{"norm": "layernorm", "qk_norm": false, "init_std_qkv": 0.0312, "decay_fraction": 1.0}
MLP neurons of a small language model. Each row is named by its layer, matrix (up: input weights) and neuron, and shows model dimensions 144-239. Each number is 500 + 25 x the weight over its row's rms, rounded and kept within 0 to 999. Numbers have three digits each.
Before each neuron's rows, "fires on" lists the tokens most often at its 100 highest values on Wikipedia text that the model never trained on. A number after a token or word is its count.

fires on: "ed " 32, "ted " 18, "/ " 15, "comm" 5, "Al" 4
L5.up908:469505500445503437530489507488503527495521546473521482497491479519525503505513443499526479507500479560491469454490528495548457482485474496479472512521508475506494501497512522530542495506453519508511487483512498509495483508512489520485507542447507510448436471455488480532544492479505511523

fires on: "in" 24, "ic" 17, "e" 16, "y " 7, "si" 5
L5.up841:479503523525532480491476495477498459454464502548520528499500519478487539527521461532458500513515500477522505502508498467479525519509521487522561505493541486525529510469507491509456545484498513473493496488475457465506511468507463507474521517525498493469493471540492466454505505485475455528

fires on: "ic" 17, "od" 10, "ing " 10, "o" 10, "ation" 9, "-" 5
L6.up70:487514485501503512518498477488493530508515495475489503481500539540494507518522477456492511503434525495465527434506429538497468556502466512464472498501503502493490479498526500496441488485438471476508502507498489481488518500522503518508509537451517512490522491531516456507482493516548533528

fires on: "ec" 28, "|---|---|---|---" 21, "|---|---" 11, "|---" 9, "for" 7, "," 5
L3.up345:575511506522503489502528464517558484478540480514518458460518503487491539510493498483539456481494491498517525474520484494450491483512498526476432532499515458535505516535501487515516534516488510502503502494484521500522484486507499479491481488507522509515472501470469496475477550491518500483

fires on: "duc" 32, "produc" 28, "fac" 25, "seas" 5
L3.up762:566494540522514491498473499484498480504511502527471519497476537499514532482472541472505525520490516495472506532486485507465554482518488459498503505497430528466476494461495489507476504502472512494478530485497540503509548519512518509483515482510481536473477475493532491539535543482488451527

fires on: "th" 29, "it" 13, "el" 7, "for" 5, "fac" 4, "n" 4
L6.up78:543533481499502477497523467469516503529516507460532468514499532527474575470508485488484470477470468515466515500503493512482503493498493515466504475478455509508488506508480494499487515510470483461544526497458500512534465527486459518454475471558494536519447528450518449544489537500513528507

fires on: "T" 100
L3.up459:470511529514489499526533475476512495468462478494488512482531516467487475486494504509487478522547482491479543464508492525499476517527535409489519488521504495466531521519495492511471479499467484486509470485511506480538542475498535447484507489465479504517519492485540494528483507513536434519

fires on: "ag" 100
L3.up185:546514492536526510500474488501501473523525519521501474530532532488500484487463483526502493445512519494517504516511502515491514520499481458419501516509496495474472490489447481495522519513508497483486539483530497469530490455527502483536483448525538508457513503513527500496483505479487486496

fires on: "; " 25, "ing " 11, "ted " 10, "ed " 8, "her " 6
L3.up800:492507498484516479496522498528526501456507544533518499488482468485486504519521565501536528497500430505533485507442510508531505489478491483514533528501524445490502511508459470508493501523488499489552492482521483482522470500507485489510475485507505477506519473509473415487475519486576511471

fires on: "ug" 22, "qu" 20, "od" 15, "ag" 13, "oci" 4
L5.up559:525499520504490461498487477495505535496465514535515538485512488541495478494439486490496498514462530492498486474522466499511513511523480456455496547474473477505518514444553528464495520474494493504476507491537478497492523505538481499481498487468499466478545501505479462489513503449449505506

fires on: ", " 36, "and " 25, "un" 12, "an" 5, "an " 4, "ese " 4
L3.up987:480509483542480510444496536478502473484471509480498497515486479514471507527520476494495448474496485469473524491485500499530519506529466481466489503493545510449486493490442491530522504444505465452513451475530482508490550475505483469470458472500481489477480491517498509507532481557483516515

fires on: ")" 71, ") " 13, "its " 4, "(" 4
L3.up422:497498534474515512466504441496506493556439478520527518514501480514546511496483521545514483512493482505465499485461503457468509482524440507510479527495478521539450500476521504486517467542469533455469512479496524566558522500486522480496524495514519501488522475503481476490492479533460515522

fires on: "mus" 22, "am" 20, "on" 18, "coun" 8, "par" 8, "mon" 7
L5.up198:503546489504496505495444497532477521548473493556496504521496511500516504479520498514564517524510501501511531491459539513469469482547476495539557490517470464478510513472509491518542538534461496493467517498493508474478491507507546463480514478481471500487489528503490535484496443467493548478

fires on: "re" 32, "m" 27, "ti" 8, "p" 4
L6.up87:533520494513531506505447482483492490519494525545529484486496498508494479482493475501478472491470527471521499511425473503478516486509507493457491470492486530537483473479520478511496508487524466502546448536522493495481493445509481527510457513478509474489486558476478496505519492513507474483

fires on: "ever" 28, "int" 14, "aw" 11, "ev" 9, "ran" 7, ", " 6
L3.up152:481491475489461469468508462538514528471515483495494495426522476493487491527509535450470497528467488525543472456556522515480521521506493512494486517509542493503494480507479501490487502503518472513458515535508533494510492524518490528517508488502475558518473505501517480522498487494490480490

fires on: "aw" 24, "pl" 23, "o" 19, "od" 9, "ud" 8, "–" 5
L3.up119:475520538486485523484484493489475506466516496482444495495517500508524479528488544519484470518507509489526502452543456543500501523515463505477508482514507500459465485498494533497503479463493542535526514470489489513522539494591531540482467481493539471515479498487496461502533485485543502495

fires on: "p" 21, "po" 13, "elec" 13, "ec" 8, "sec" 7, "bu" 6
L3.up187:520509504534487520470543499497519547475476476574531522553459535527516510515480514524502498515505498487549515507494497503464507498491417513517500493518516476518489526511459513496509491532518527464503466479497474502493557470549493496485517486476495461534493515494551508490514511516485487480

fires on: "ers" 40, "September " 10, "4" 5, "6" 4, "are" 4
L3.up950:498499505474490522525516488504471493530472473498517490475494515525522491483509507524531472494435474492513523507484480508412516559541475489547468501536528505518510508464489478469509517508522501505488490511483480463557477491455486474492468498490479503517543497475477441473504509492516510510

fires on: "e" 21, "ch " 10, "ro" 10, "l" 8, "ch" 7, "si" 6
L5.up274:500495503535531483493508487502492545476482509477467506473466530483536482485463515520511517506519499508518501464461525474436512488475541484521494482500527505573477530483525514468487524511443481520523504496505474507487486472479492566487522529503495527518468475461499456527534489465504458537

fires on: "sec" 27, "th " 16, "ec" 8, "inc" 7, "cent" 6
L6.up680:513521486477473476493473469487493540496486471515489486524483493534478493502509553515508494490435510479492476488509530456502494508509487515512498471500459471494534499499479509495527493560482513445531505488536459474495530505526486501517568505501520507502495552524482588454446524491497474472

fires on: ", " 51, "in " 11, "th " 5, "h" 5, "ly " 5
L6.up808:504456458513493425503478477504516490505514479500506480460563493456546492496477500473511492528510497486513508456459518544508542480562515543487512521507491491534503548492475545551497504518495518476526464493497487544523502458490503508494507500511490501495495538496504511492504512501528504484

fires on: "th" 15, "ers" 12, "al" 9, "Th" 8, "sp" 7
L6.up741:540498458496541466536489491499497540458475496480543518525471507510498472497498490471520489488484496479490512474462505488490493521519452514502489519479487542483553510459498479519509496487519506493518528488498483540511489544495493510533517511510486483499492535462482499476482509541486521523

fires on: "pol" 16, "on" 11, "ol" 10, "he " 10, "B" 8, "serv" 7
L6.up389:507504519471485487480522529498500520509503513485509508487547517508500472489510472542499541482489524527519501519476518509490487464464538506488526523493481524491490483522506495518477483534508449535509519518490442510484509522485466522559491474519526466447529537504512475506523541468479509481

fires on: "ar" 12, "em" 12, "ec" 11, "i" 10, "r" 7, "al" 5
L6.up267:540486520505476553484536493483468525465493498486494458492477537471510505489525485431531527528544489501497514496509501461473503469505492566503493489577503510480531466488505493551503490509510494468498504467468461485521508469458515452479538491433500502490471510528477517507462506518507523484

fires on: ", " 49, "-" 31, "; " 11
L3.up760:488506503490523496468518507496453466493528518482477513501491497507487505507478502524523478471529511493520505471467481493508544497509525540488484522537540505480462540481460503473494517490506509472508513505475489489512541525551521478494445477543474473482498493454521491475505490505471461535

fires on: "id" 68, "end" 8, "3" 8, "but " 4
L3.up747:495563495500499521468532520525519512476472508465546474529500475459499522493553484523501513493472508475536503466483533508496490486506530507462550530509498458494492498501510477501483545524493519512484494513560494477499524488527470516506507483470475515486488549483511509500499492505499484520

fires on: "st" 62, "est" 38
L3.up175:469500523521516468488474494463501485494492510493492494525509505535475481472528520486533534487537526479511504554548452431519484509495469485459504466526491510462420502435494501486501490505537481507499515493508511547520487475497482507468473530490482513480463520450496477479493489544519511496

fires on: "us" 35, "vid" 26, "os" 19, "ak" 11, "pe" 9
L3.up413:532491515492526491533540511497454552485489548485476475488513509475528483496511482493506529510509482513488536481506436514508500456514491500545478445508476524492492497443508504455516543499531486517508451519538493509503521469503506477488479444484525506518538498480485507458490545531529497526

fires on: "el" 60, "was " 11, "-" 10
L5.up270:529532554521479481489490461516544491473477530486470525526488482489514502512482492529512422472508467523494507512468435508512484528519499508504515510465483511478511483459522483485526499479527514531499473527488501477485506517516459493496523476514510526540521510513485479525473516517474495519

fires on: "on" 19, "k" 15, "is" 8, ". " 8, "ce" 6, "iz" 6
L5.up219:478486503490507513508462502529510460545501524505483479455526510503463510519490495484496512521504525505532463494517523512493487497520459509483484558486480498480511530460463489495477481456525482507505490521476500474491485503439496481456519495504499520508513506511506466471561496521481499510

fires on: "that " 14, "5 " 11, "4 " 7, "ese " 7, "and " 6, "ary " 5
L3.up203:494463494527491518514487505522504508530450510474493482549486462509457534526535515464519488539515488472515478470488506475504537474481476489454522532518512515494526489552523506463510466490481505475497487481486508500481544516511462526496477483502501527486473522534502472471523543532491488524

fires on: "us" 17, "a" 14, "el" 13, "for" 8, "o" 8, "ass" 7
L5.up196:535511488541494481469493474480532478477509487506490440533512465505515480495493514477480514479486493467451522484519463518510510502488484494453575506476509489486523505502465500482480480480526530459523482508514465503492508507499472482495451519488541538501483551494503500528520526488498520537

fires on: "con" 54, "A " 9, "its " 8, "ad" 6, "-" 6, "O" 6
L3.up1017:527522563478473489495502492492524537513552500522500518524484498551480520506486516487472469510453513505500530492479472513473500517493505455515484556497497517507522501455495481526543475504531526483485521508536513497518479480519447483463485489485499475481508502530505471496475510481488489550

fires on: "ist" 39, "St" 32, "st" 11, "sion" 10, "year" 4
L3.up433:516492522524507492532485526527508522492474522508525535474514487514495513465489492473502547494490496505517518537540448458488510543512468514496452529465498471484493485489527517441539502509499480473462533484508531521488494476488518479458461502521475529538487477449491537485500532514530545517

fires on: "t" 31, "s" 11, "l " 7, "z" 6, "et" 5, "g" 5
L6.up554:502499449463464461523438534504511527471464504492495470480484480530474500466476477484492464447475453517510468546528520459544511504527495478542504492507485501522484502535570463504492531484485489486497512514552508474494478499523487483510452487508487506516500489544516550485498504481486453469

fires on: "ated " 22, "ted " 15, "ed " 12, "known " 5, "of " 5, "on" 4
L5.up166:476491502501492473488503525539513522535523495500455508454527505513504526500435501488507514563464444527445444469490506504502499512494525506520491495542525500496504483512506512510552515481506506499488506503467471476509512539538543526523474504529490455513451464479500494526523489518508558497

fires on: "ud" 41, "ut" 33, "us" 23
L3.up810:526526468482498494454519503513462542515495480449467477483520545479513506481503498475527491512512508465512563481527514468522485488535476483503539522511466513521481576471518526511493489486511493501505497509523468483470530430546498502447552463460507475517511545522516525494485523508502485562

fires on: "am" 17, "t " 14, "and " 9, "Ger" 9, "ed " 8, "ent " 8
L5.up820:449492522473471482496484508467516482491527489522464497510523479511500512454535553471532518479535500513492522472515504469497489518458505506508542516500468514497515514502496506549475523527419469480478507461469451506485511522539507494509476505510487500461441539466485533478543533489503477501

fires on: "on " 37, "tion" 12, "H" 12, " " 6, "h" 6, "to " 6
L3.up736:501487472473541488484508545484487466525513524465442459483450512527466476479477497486508484504492494526466528511523512526548480501514536493496488481500469501503456519493512471517502538494486490525518521444513518491497476574539504498487484537491517463498459472477486522528565495525486484499

fires on: "be" 73, "und" 27
L3.up166:519463529493468528516471503510558482512510480505524517479444517450485504497491506483490515482538516490515483458522513521444550533483473499450472504495542456488503495490495502502480494537473524480515505529518469513498548509498462483516507462526488481481489530442512519532503509490507541542

fires on: "(" 52, "o" 6, "att" 5
L5.up39:509504516545517469481506492508513529546440482518481500530498529503441481504478512476480475516481454498499503468454481425478508504480500452495420538511527493526537511504508520484529457478503525474499537514483450510528548473503564499491508526460508421521520479505488494490514470486495527462

fires on: "ey" 18, "av" 12, "over" 10, "li" 8, "ver" 6
L3.up409:505469492501493492557546523481464511452496516490504484535500533461537516504475525488517519496514499511494488475490522494529500477560482483504484498469518548498507523502471499478464492490528499510518498531497534499515498535524514508596488525512481530495498462517496455471520449495502462499

fires on: "con" 41, "Con" 21, "on" 19, "coun" 9, "Coun" 5
L5.up578:474519537526537485524492519550447501508482488490477450504475496478513507517500509483519514514530514504554524495498528504504467561517519481489490506460489510482504535512477485494500521519445463520432489452476483501503506497512503449465503453489490499465481500498453562519502469489493536500

fires on: "th" 44, "rec" 19, "Th" 8, "ned " 4
L6.up30:508516469493506517519531523440492504464473456535528482463442515516504508494462546509515503504511484457517515499472528508462467487472507527485462500451507504516536510492531464467526481473483528483464480481517494576515517492527470519517486485531471494525525504482499522536454506541522507478

fires on: "ag" 63, "ug" 22, "ch" 15
L3.up499:468539538540489518481502546541487481484496530521490450471470464536489485484471501490524515530550539482500501499505478522491540533475463498425486536491502464437501508504534484461468511530498509454481497506542494532487537516506447466497471490501492529512529504484479503508506468480478454541

fires on: "y" 25, "a" 9, "c" 9, "ur" 8, "m" 8, "l" 7
L6.up473:480532509499482470441533508465488486466491511495526442483475492503522506503460514513511470520500527500474454497494484483471491553544494480507469500466508520490463475526535487532508508485474448496542494445503501496515503483544493507481487506516493478483475485501500469481505503480472472484

fires on: "V" 17, "ap" 15, "qu" 12, "ev" 9, "Qu" 7, "riv" 7
L3.up554:490471478471525458514451505484448418487505482462498483538551535497484469492462510476477499505487499524541499452516494498514471509448505476477492489520488509488556492507548474516486458497498522569521499485523453453497507484559511489529495451505501538487517520514494470538530502490490541524

fires on: "u" 15, "-" 14, "pl" 10, "on" 8, "ran" 7
L6.up911:469503511569553511476502518495504476471506498499447482481529522519489494501486525497507449538502509537504479508523504495500531489542570500503495528489525510470530497539494514499467543483501511519485491511516516534495492481455490516478468492542421502499499481490457501502483509505490492490

fires on: "." 77, "). " 7, "\"" 5, ": " 4
L5.up148:525489520536529491455502525488533496553508484512472489502528492489481516477525538504514443485505511491510534481503462505440520516568483486504545537466498508498521504497495468501453455537511494539518497493498510494500545498485542476460458535532494483458474524508504521534513467480455483471

fires on: "om" 38, "rit" 16, "oc" 12, "Ac" 5
L3.up241:493513492510507490491495499535438507451512491491474504484526474507479501492494482443509499479518487505491519479514497462516494463481515545536474520473494517500483520472475498508534504519528443536504526470484537504527489468497524480486480508522517500472504499477523495502475494502538507501

fires on: "serv" 38, "pol" 21, "su" 18, "v" 6
L5.up918:522452540499481491477486494494558513509528489541525488506515484467495489500530518497516508490458540517478511511516529505513479501471496516514525545485493525498512461463556525482486483524464539470524475511476486527450477506524507502515488472541495474466492546511514487514563497530481480464

fires on: "ord" 21, "ot" 12, "= " 12, "|---|---|---|---" 4, "od" 4
L3.up753:492557512503489515534499529523493531506524521445526488524500512523503503489493461499490495506482489528474453515523518453499542542511500510510437472458522477494484496506505503475512511472498504474465490500503477529497492494508474517514502526507506482482494502492473501522454520535567587495

fires on: "er" 23, "em" 19, "ing " 11, "ed" 10, "i" 6, ", " 6
L6.up613:529510447426512505492509477543497466470529493517473508482504486511495505456509445485524425528506477505487530517485489452529485477504461516495509497525489468514468503503504516510512516470480482491503501491511475513525445467480538502495503495474500531483494480481537498520492526496528509515

fires on: "ed" 70, "Un" 18, "En" 8
L3.up201:547537509490500482505490506523532509486527473497503512495488507527491510494491489502500521470547529520468538506463497518481496502525552484506469542526515481476511463463487433526530490481472496526479506498513447515504514468541474504444492495524482527493524507512529524509501510503508472514

fires on: "el" 96
L3.up604:563508499531493479488525474483549498501486552491515515510500497508496542505520496465500468485498502512522535515537513537554500531505492506483494484470495479485472514443476473476498511496518502465559473491486470500540513493475495474514540529504504524525517538467488479460471505533475481515

fires on: "and " 23, "that " 10, ": " 8, "is " 6, "ese " 6
L3.up573:502509497504467511485464502513491462520528502468502513535495456526467522515499487460512483511526519490455531501507511476501503479500503454476493514556486512533450489494513542505488497490486493492538513483540500516509516520468483486485479457484502502474480525515498528490525514487493494507

fires on: "g" 30, "ol" 25, "G" 18, "an" 7, "id" 7, "ad" 4
L6.up634:477500519443503487495458473514522473504526492520491525498508492504508499459480512530532500439450526539506429510529519515519513495548508498522531533515510504490532475538520506482441505476476519495505473464493496491550463535528464515476515518454463520481497557482483503477489512489515489500

fires on: "t" 54, "l" 21, "cont" 9, "T" 9, "rel" 4
L3.up245:457518528502481521501547534475511465507546501518497522536501482541479460481517481515486510535521471489497513502503492503523521518488524489511457492512456479505490525459495484496477527510456471468518475463487497487490513486489483501570494483437480498512514480490538556517491491530525497536

fires on: ". " 30, "C" 17, "202" 13, "at " 8, "Un" 8
L3.up971:529560490502511485536503504519494486509502479478532487473505545516489517507528534503506503479452516462478472478515508504475537543494532458493482470500503504492474507482530475529539511475473479495478472498521481540502542547529493503451471508495494457459496492538518513542493495502497450536

fires on: "en" 90, "C" 10
L6.up930:456512524515506505544515493509496505487484486537520516491467505467489475506518452474493510512511523525504488467476486477483501518492508534545523497540488482487527511527503466487455507483504519475500517516456515500517485538473526443507483528457482510498511504491475515482510503435502505498

fires on: "j" 18, "on" 16, "om" 10, "0" 7, "is" 6, "r" 6
L5.up860:479535444524493506445440512509531493505491494513506507499553481502470505518498475549516501531486538479555515508518506494544495501504509528514498522510531446537494559488431454497508500512502513476504542510495508491506507508483504459487472495476485483468499537500516462510516469503481537530

fires on: " " 48, "and " 24, "t " 12, "-" 4
L3.up263:458450526506509507488537505451468496479492492467462521510502460510487566509527470465505516512542488505508493498490506460505498518506498488511457517506500491480473497502483549509509544470478504505508502482533459506459526492515463517511514488517490488512469495487466518506519506463466500486

fires on: "a " 31, "or " 12, "all " 11, "an " 10, "on " 9, "ea" 4
L3.up997:488508502499518495526519538524542482485483493465492509529449506475511510509490484470460521516527522575530536519526508466503486472558504517503511508465488525493515487493489469500489493469502484502507495497536502474509521501490532518492475489517510450456505501491512507520490499511486475474

fires on: "ed " 18, "th " 15, "first " 13, "ing " 11, "ly " 5
L5.up883:483489467485497473451508460491529465484467487481522523437491482470525485515500542506506524515486522512548492485506487533486469516507506532480545496438480454499461460492504536562513522511477532540526455516481498492471474505506489515526535499518505533519554502484455515487492536477529506492

fires on: "r" 25, "not " 13, "i" 11, "ist" 9, "in" 9
L5.up825:504481478505462504511473544526556488522492506496479499472491511552526515512501492516472526489545547541503515528451542479496526467515553518519473484502501486496428477473504504447499481470533524521477528466514500505473520508471502487509481500502519555527532472493498500526515537519511527490

fires on: "oc" 27, "ar" 20, "ec" 10, "s" 9, "er" 8
L6.up922:524472490474567535500520473514532468472525487527492458503500496483469515494513505451525490478481537532547535472496487522524479535515509547485528457513515461480492473536454497476539514497487488468557493457493474481527498538469520455512532457476515503473511491521444478472499514526515481515

fires on: "pl" 30, "os " 9, "-" 8, "s" 8
L6.up761:523502526550554489518437479494503484466487472505479549519498467496467487443496518508491464490538530513554494501501453467528526503466522526524490479499459496455497466499465537486485476483487496498497511528491483521465504489490472471469484459497497455523508478490502492505505508528490495501

fires on: ", " 20, ") " 10, "\" " 9, "ran" 8, "in " 6
L6.up303:521526463513507502460516468514496503483532472444488498477463490487498591532499506506515485508481506515488500501499496488451507489515495507503536505495487443512485529483506468451468511510504481473496429492466489462526503523502483514496485468560469512509519492502501443461481487510508487485

fires on: "cent" 39, "et" 28, "at" 13, "est" 13
L3.up803:480503495526493504524470504525496480490522501485530497459504508517489515535512503480501513508505510472519462524500495443472515483522455495495516456512443503461497508463561527528512521475520495531504518522514526505520473514528509472499471497509482550531491502505465476479502497521482534507

fires on: "d" 28, "sh" 18, "und" 16, "inc" 7, "s " 4
L3.up628:466487504500495495530519515503572511512561506471503523507445491438505530495489497493479500493494506493513485519531418462486509519515495513472474467518504508488497483498498514500498479534488460508459494461545441510511486438494480495512495485499485538527538470498536537502489519547496502556

fires on: "dec" 25, "ec" 25, "F" 24, "f" 12, "st" 4
L6.up510:482512533480538523504505522496508505513528480506484486509525489492515499527526533516494491487515470468487519554512473523501474496477529521476491459560516475528522514473452504476480530522503463498444497464476467504510549444472484525454494467502458475461506518521495497523518541521492499495

fires on: "f" 21, "c" 21, "b" 16, "r" 15, "p" 8
L6.up658:486526539470489524523526531500505530526506535510508477502533488487519460489485501547485512504554446469540477518489491521412468509515536503532447520504485506516525532520483552536510497527456476517498500488524494505501519512495517516483498527464440488475515493506534496509491459473489453494

fires on: "et" 25, "tic" 13, "G" 13, "v" 11, "g" 10, "eb" 9
L6.up860:477476457525513506487499510461531501511489479556492488485540524498502507451503505492539495456464504479532456506520522506516510509501457518571479506510522518504460499546513491494491503503478518525520454507484504512541522501556516471504504514522503489551495502533465520477490520502508488502

fires on: "of " 13, "t " 11, "ed " 9, "ned " 8, "to " 6, "ing " 6
L6.up370:533515518502489452501510505522557503463464522513467492516504484506458527451470528510484471452502495535527461525446537526496509508503479518490482498512489510495468546497466536519467513503483485481487528511542460509513489498456467500505529498465471483450526490480520492530490529525524502463

fires on: "H" 19, "), " 16, ", " 11, "W" 10, "of " 10, "Tr" 6
L5.up900:458490486466482517509492506515535510518498512491447483486482476490484504506503502474502525545547460446481481513456496481513524519539523476521537517477495493542515482512489513517449502454500539466496460503487508482503507527552521507513452497499482495500494478468451470513491485565476481464

fires on: "z" 34, "N " 20, "th" 13, "ov" 6, "T" 5, "B" 5
L3.up373:496513523502504499502512512501501457482481505459487512518521505509467515500465465468519528492537506542498509513455521515537518498506480468533465515480507482455474546516482550474465553493466480511519480491509489479492549526511497480509496452454522523509542470529492472507550498522491513453

fires on: "1" 64, "1 " 26, "D" 8
L3.up878:509525524486440504525486541491508502490488501453506449515502546503517538412511515491548466510509500506484487515481506476511478537495443509484483535422503508475487486498481487543479517497504480486462542524510509517544529470505511484508490454507500480488559506541501510450533507534471482537

fires on: "|---|---|---|---" 29, "includ" 19, "|---" 12, "or " 9, "se" 4
L3.up574:534506501529513521482551496498539494500467508481484470495502514521511549492487514442525494485491537476496483468512512520489534476490506494470478484525496540500522440534515479517495517490488502494518536481517512489480508505524474511517486507535495511476485510470464507514511503492545485523

fires on: "u" 31, "o" 18, "re" 11, "ig" 7, "bo" 4
L6.up745:460501520514541523511481477528534561515456534536505502468471501498441484476492510509463489500459505493511517513482495525473497512480514498490505518528471468489531478521503499516500473481543539513459505475496490491533512476472515495511527486513493480529520486518498472516511515469484494462

fires on: "and " 13, ", " 9, "ist " 8, "all " 8, "or " 7, "\n" 7
L3.up385:493485504521497500521494544527514458453499498521464497507515505500508527534531473496463538486544525552488507509487488466537506495507512516490476496469527503488490480514499475527478516492504510477578522502529507467480473509488548502505467476521465484487450500494525506480509521534518463474

fires on: "F" 71, "of" 19, "iv" 4
L5.up6:478473499467482476503513491469424505482466509470471496538486474536480505513523514483523485469499481504507470505515499542511453504499497555498497449495555452485473485517468492489467524495469509493505519464509497503476504464461484496486508484532484481502486533491536499514524513474515540470

fires on: "rec" 41, "p" 24, "le" 17, "elec" 6
L5.up476:462455480501481473486541501547478540482507507471511461515509509536523493466472542496511498497516531494500524490500510471501491521502473507498515477498479520507465538510484527461482463506478539476500489481515498496538536479515507474511471494491500463487512526500461507498509476489506502511

fires on: "oll" 14, "al" 12, "w" 11, "r" 11, "uc" 5, "ree " 4
L6.up418:537489474539513548503483485506521534529523472508479484538479540532513479503493516521525534456468489539489477502456463514515485476510527478482489507508463530490503519431518504512530500476460486523514508506510506520500517478552462503473492499470520474489498515525471475498480487478490472508

fires on: "em" 56, "over" 9, "ell" 7, "ers" 7, "olog" 7, "i" 4
L3.up320:525546486469513526489478479541473462470451455506489481518499511554503519486505485457541496529475480505476553502508514467498526461515517538551482509502486506487487515511507495462425504480501516479471494487541496527532460515463498501489471527504502483482473502548480488591504502497500526514

fires on: "b" 20, "pl" 13, "ir" 10, "ro" 9, "ati" 7, "or" 6
L6.up440:473502519456496448493482477517486498527517593518484484500512491526471508471545493486478499491513529543462492472512482436512491480512496510485522455521486465498505467533487534452475506537494535473505456527513500492513521506507553447473483478487475465517510518509515530464506504495479540497

fires on: ": " 24, "as " 20, "the " 15, "), " 9, "." 9, "of " 6
L5.up430:459492463511485515503493515499505529538560478469447480486468489502471469511535498497477454529472472481537484547468466487463487482543479527480499488459516529545546509468474491494517467516513510499509523498501478501528490516506503481497472503508484510469485483456435491508502490447510496490

fires on: ", " 77, "and " 16, "re" 4
L3.up611:472514524527495486498531472499507528537522511470472515475464544488525505515447532515531516514496526489499490463515510518456494490527547544500489467521481487487476498523476499492522499495497492490480521479516488474509528522533532494512447490506451523514565518490472512475481472501516508475

fires on: "c" 15, "en" 15, "y" 10, "w" 10, "E" 9
L6.up664:541452519506503520515472482500500497485530496465527469495463493460492494515478479524515459484490483483479480523498469444528489493502484493491546541527539473472497470462476510497495489480527515527498526509481540443531468474487461494486484474518481535503466485452497482463521464497504523543

fires on: "c" 16, "m" 14, "tr" 13, "g " 10, "p" 7, "e" 7
L6.up196:521556536480521518480513506440470478502464558537524504513493495481510474515523480523484491517511508468477492535515521502501493487464515523489482519468470530572479501488521464545500467490508439507516503489492498508505495512499555527470498484516455479494521489485510488511497503485497493499

fires on: "C" 91, "c" 8
L5.up235:526460494480473498521465525532527496501509502507526511483447493521461475504488510491527523452499506478502473437479524455515481522496519517521498494479507492551500526473478504502504511457509505482541518496473478449535455534490483474519550520529497496531457488503461510481493486429504520567

fires on: "sh" 30, "ver" 15, "pres" 14, "cre" 13, "fer" 11
L3.up1019:499498511492510479510494486535493484514493480477486498527443485428513486478526474497472517546509475462518492501485461517490500520509562526503471468490521527514484505448500476500449486495484509488500473523543492487490494489494476494489508472516496537466488502545506486532507498477526496514

fires on: "ag" 81, "ov" 6, "t " 5
L3.up198:510505506483475499560498466506529443513531532525511472506484468517485494505443518524500506450461521502481546492485545518511541525493459452517516502510516491428443499517467456501485543491459495522485526518547470448501526536523526504486524448481517490448540494479505468525512515489533515471

fires on: "D" 39, "be" 25, "li" 18, "1" 7, "ine" 5
L5.up386:478515466458471506531519525501456459461474488502506485483497534451477518516509534494509506486502524527508481519485467487494481525505533475474480523449520521541554547496530494472492509485492484458490537517501533531520516467517501469496455464495514480466504511516497480510501497512460491448

fires on: "ed" 79, "od" 19
L3.up853:477520528502478508483517531485517495458518510447518481553504481506466526471483482536502510540520482518464507480476498498524531516510467497513422549451544552469472489427511477490496509431497488495500519506492477493462496466572520480470486495501516534430476485478531495542515510503518488493

fires on: "s" 31, "ac" 10, "in" 9, "e" 9, "res" 8, "al" 6
L6.up791:548475519523457495541508526467472465486502491499508483520493503507540495538536505503444493507490502475528548487507475441491452511488531487510530467463479441518483486507552488496482515466515470493494522517532521469513523489452461513487487551525475507444515500510502521501503520514522525545

fires on: "m" 39, "qu" 8, "es" 8, "k" 7, "p" 5, "al" 4
L6.up8:509505547475448509484518511469508506494444488515493475484546447498518547523513494506478483496456528472488502479485485490487493471486495515473474510467517519508496525502533459517481463484491472489506536518477493476502476531479505510472527519457478472533472486459553501491520423509487486516

fires on: "on " 25, "an " 11, "or " 8, "all " 6, "ever" 5
L3.up956:495529478513491536496505576492516451501511548497485513508512506510541514520481463476500498484564485504536573495490480483532512487513504515494467495545487489482486488494480486502500497471490488482477475535537493486499469505515477489483477474490503492487474515516539520520465521513481495492